Weights of a small GPT-style language model, trained from scratch on English Wikipedia: LayerNorm before each block, 6448 steps.
MLP neurons of a small language model. Each row is named by its layer, matrix (down: output weights) and neuron, and shows model dimensions 128-255. Each number is 128 + 24 x the weight over its row's rms, rounded and kept within 0 to 255. Numbers have three digits each.
A block is one neuron, or neurons of one layer that tend to fire together. After each block is what it responds to, as a language model described it from the Wikipedia text at the highest values.

L9.down263:106118124106131164102094172132115102129144139142107077107126121154133124130145122129140143166112109127115096125153138089122129173155147119117155109157072096086078159118160139159113119143112184116146111094155145125149171119142142118146130113125126165112108089134143148112156150177120106121129126161138143085090136154136129118117140118107134143125121135099135126129147156147150151187108
L9.down384:109104087119125158102108134149139119149126147147143151083182142136139155157163164128097109128163120102127118098155125144148064161113140102096132161161099133131153140118139085125121112107145124095139110094156132113123146102123106124098088087136163106137135137129125146159110138134118119133110114100180159167122131173144160173118109099126097139170085180150134146135124115133087118182098
L9.down404:143137128134103135150128091106068111129086136146101127116129130126114128129117119116120117132110105114129088120145110122125154100088124120131115141165105088126148080151141094096156111135061070124146166164163114084113160102152148118135132123118161168130085109155139104115161115171138082158124177110153094128101138140148107144132074134137112140106140118137117118128147149124147173092156
L9.down467:101088135151094148088123170108127143121160128126158109162152149126178121142176153141129151119166105152093116106154136153098082144161124111148104127178123137137113110106107102120129124155122135129157114121135125109103125126111102144130070118121153115172130125140123202111117145102099070177154121137142129114112155104171159104132157113133146160148081067136144140149101121109147133116106
Responds to: Infinitival "to" marker

L9.down74:092123102147124139113127097137098104138138125133177140123138152074105127121100127172118117157118170126073123111107099143131136079099116107140154130091082095106179129135138145139113130156062148129145135109150123109112132100141136103115153154085099146095113116155126126143127143144176107170133100138095128135079130094112115161132131086130124138153113189157120098135138134125119130098122
L9.down112:142080098136121105141119073096148158118146117139063140160120072130118121110112099100159115137143150119112095110103155135095154195125098101102129089129128089165144116140119102132114159151133136114100142136110169104094157192102085128135131151119132134083121167116117110132106172118150129086111113130129144090101095113135137166108136194134122124154116122110102157151153169129124177137142
L9.down335:135182071147100139138155119118118120116118169116125142173130165090153155148147118138182128163114151152100112137125155106143156090150149132093149143148139123111151150158110162129169117118109130087181133069111157099110145152132162150140099124118126123108120154115112108125136106143098150124094100081177155124094148103139184100087129140144159162118150103144104128147112140124154143143156
L9.down561:147044169113143172090143095124106118126164102093154137146098163127093150146140142149135107130142151108131123096157106141079097138122116146153121143130122111122121145121170147169134120156121123120145128154097138158139083147158110097129137125116123150115111134111101177126134153139147086098176136145103161106119110094100122162123098112139166166151117114115108160163114123108161098101148
Responds to: Split-word opening fragments

L2.down82:141127148137119140161122132132109097100116128147144122144113137122132128143154093144097173100174116111131129141116132112131073087150097120114112142139138126124134093084129164110163120091123132103169084161087100173118109123145170141179088125108099151129107108093111146114144176134165198115107157158127127105153138086143094120127102128124116138145174153136119116125097125088074152166116
L2.down476:113139167144141165129119142128093169110134119122134095111122092145123145096143134109122187124133113151121126150074164088166117127136123126078126104114101110179146145116091146109112106106119141152130116106106171129120064120105115155152145119119116126134119154147121079137141174119115147125107111116107125139139126127134107136133134081117119125135120175068083130098119098139174115141152
L2.down538:167114108149142137129122122154156128113154151144152147126122092150123105146142156172120083159101105129090096139084140118128112118151116118130123083152111131127132095114105152146139141138130136121145078162156134171152128115109132133143145114157134124134178135093138150064114130127168148190133114146080110120112154127101141109116132115176107167155084099108148117114129090154172100111149
L2.down863:151132121166070153142133097118140101123129147129137084157122116153085071127090093134127090143094066142126172148119153088089134199154106118152107145130118136100141114134177116123167142146134111099151133145150145113122073117121140142149146089134117122119134156166162096140150112175150136138131107155118125174106120144091152161165133125112155148125095113105152154152114105098156156137161
Responds to: Category nouns after modifiers

L2.down65:115137108097101117136133137095091106138155128159136130089146122148122143140133146127086108127117099115148142141139125104144139157126154149144137152087192113024115165136109098145167106126128115107136161100137097098183133167152151180118122105138115118109139169137132136122083146172134179089157129129162144141163132138162119161140160148155151143131112092132121152119120134110112099138175
L2.down181:165140139112130113089116133144162113139113114149125145114145129172149151073095147105129120135131129091121161120124144113114143151148143128150161117178102114134115138152158127135149112087156133092079121127099116155146120111154103145090078135096116153094067144101130096141117147088100105109099129090143136104153121137148136143149122112148164142095075168137134087132147116130152165160170
L2.down443:165181144125083098102142163124128120146123116136105154121128103100078120083114151130134102110141087158163108106131170107121117093119091125100076119166142108116107124138152086135134155169132113113127086135133095153171100168142094145098127125123124117111147160136132086128125114129149162117132095122128125122101085129129130136114137147124159122132140085109161180155117136116147144107121
L2.down972:125118148121055106111134135146129120112168124117112113136094130086095087139122151164135113128146139111149113127114134117114113178119106135153144139099155119064140152121162113112116092122120107114103090106104110101121075138178124126116084148124105189189095130109131148114112122118122155085131129126139156101144153118147141141148117099111132131169128126136112125122154173120153114120147
Responds to: Racing-table track codes

L2.down268:156087123184130154094151156112121146116094096130119115115138083128122137090131154140154121132144086091131127147114155074117096132108117120157153153170133125142124126163131132112125125142150114094103104121130104161140123132075078159109133112160150099156131137165124122149084127109167127137107091170088136130113179129161159111096151118112167119104159100112130147150118140145119150087113
L2.down389:119145104171129146104144145153162138152140121120132156112172143161109169111131117146130130169126111083154118162123150111107109123120119087132138110064148102123149085119117108150122128095122103064146166121128089137169157119111127178121088171103167110135128170141086122122098142135149155133082139151103156130136109134095134120112089118127131138088159091144106097114118097120124119119129
L2.down401:155117158129156101118129099151122110104132129126139108146115150125137115153136168114148106124113092148077144109130119156137110099162129114166134130144092102114149136144091126136104138095152125120118121112110174153100208159150131122128089101130136142186115144110099115128121108136124095136119148071099133110167119106155096134139159151121114154144139115128115116159116144131110153115098
L2.down801:109161152153124129130119083110150151153142107131158135106106149080100133101099089145147137156136096157113159145170109140129138130107115133170141141158124128127145135108160103090103101095105141128086151125112135113107133163131100154124153094145106141139151134125149125138118105122117156136101108138137103160113109112128087164118149143051166113082096118125164143154114130112096136129158
Responds to: Plot-event verbs in narratives

L2.down498:106193160115111120099134121153088122136098125082128144157077134144077142144129111114158094118124103141114161129110129122145168145168170154137129117158125101130139197154093134125139100110157157147101115154143130101084107136093114122115114120116130127157140175125151118130153129148143118136118135142134132154147136159154086121149157146147138158122078092129133087138131130096110125148128
L2.down532:102104130152122117111140114139089154162115103136124154086172156123113151133105111154141138136092106143138120139138095153114154144129146142156082124111103111137140125083085117126129073146113085145084126154147118145128192104162141134125116097112143140102152125156113169130141161152110090161100127104138069113164112134129105122116118101138115148107126110152152111131095097117102138141158
L2.down681:112089124133116132111115103158143117163093102142102114142115124134152124150161127125148145156113149139092158165142100128180141121144156153106094115132166142155162138142098109095132116162114118086124086158126091155129131124158115072157084101100175099133165113144143146159120118115080160138114103144100120114137110129126149133142163145124116115096111138124164148147109140148091137120145
L2.down897:151171151082168108142134102125126113143127131116169138171144135146172128113084125135120145112145168118140119130106115108203160118120139148155115081151109107133121134161155074158134083133112163122142124146105159139094147161103139109151110156120117140088111154125120089088140158083106106103121150098147090104102107090171112154126132144146126139143149109102139131122125118147132116117110
Responds to: Post-subject auxiliary verbs

L7.down141:114116137156171096116131155142155169082126122135101145148065121112139115104143134087150155110147128146142108134160109181126123071138171154134144124105135087121178102101147154164082106144125109087125090088144123149124126102127144109115050143106081113111121102173125112129096158133152120127142143079097154152134154128147164139174120129159129141131097112105094145118153101157126138112119
Responds to: Token after capital-letter codes

L7.down784:114189134112117169103120153139161080108114087184127141108144183139140114143119169103143135154087145073129104120168099130153129125103129125116125146172125073134129141131073181144132075091118106115165106135155166175097151141110085125132107118107142105117075093133132120138152114128151121161139133153150112114127136157108131161107119128086106171140073162120105122138115126147102127143092
Responds to: Pre-verb slot tokens

L9.down249:112207158078182129131137121195142145142147141122119145170150085140131137136156122137118093138141078130128142097133104171105141117156121090102144122112083094126161123169129142140160097131138137123152148149133115118123079120118146138134148120076111142178098120130143142098103094145130129165111112133131125121102166159158113126125153136109097165115078139158111113146143114159133155133122
L9.down350:148161164086151123088137147127110118122153104140113084145131128114141107149101154123103169116104135089140092111135115119140147121166102114118112110111178165133101115133143103123132129137126127117125126137112153112119100105115143157125160111121154116159096128120119104166161126133119157120162128079082142124123128082157076165062160134143118099125140068111153129120109174096163149138141
L9.down594:164162121162107134158108135161087163107095130182160135111146125141129093116159127135137129121127164114130108113108151138183126138097090114201083142138127135141167086092127150102135119133123142078123160152133094137117160140126151094090123145126108135103066153070121125127101131137124135123085123111131130140157143173134126145131090113142103156137140122096167141106120130137117161152139
L9.down936:171133112090129155114130126144151104130132123092127143138160101156117128122096116149144157162161163116106136105139134112097144124090122147130135131162094152166114109136146186125111130118115129155113154178116126153141080148161113166108186082106133151145118163129072167129094125192172139117125152166149110148139132147116163108110140099113168181111094056135121102110116099085113128134169
Responds to: Connector after named entity

L2.down534:073095123098089106144079147149126171082092143157117085095140114124143146159139135136110106109113125155144092143128086120138152135116147139125113125145133146117180126115154151109161117105142149093127155116112093091131138177123121129110165185144143143171122143139137138118135142156165122134131156143120102123164110141171163152189128117139128147073098175142156118145145132125125092110112
L2.down559:064113132131129145166095137131163116119091143144114124118137136109174145133100135122145146110124154108109126100125129147129107112152104124111126118155089107088160098135151128154103122146114165132112135126136145168077163131159175097092156118140156137098107094118135131109083106128137160093114152113166078107138129106102171103122125135148110167130119168134123162105128128139127139101143
L2.down868:126114133110138113133143136065146108130101145125131155139129112161136107184080099107132151142132155143103184096083163174137113122135118132128154110111104136122169110166161141142122111089109164129138112116108121141175138150100137135094160119120119090132191134147098112164138133086128134111095034117159126102142105127129125163092137119118101138087125185149129132114089142093143157133145
L2.down934:120117110113126157159143179103130122140170182113105132120082143155114129154069169158128097121158151121116159117126131131098161128164116185105095160101106132119144126155141100096097155124124122102118128139125083110153119160130106118087102097130153096097111154137099092147143130105131166127125088098114098104164093107089163096116122112119131117138134139128150144165101109151109102124134
Responds to: Word-start fragments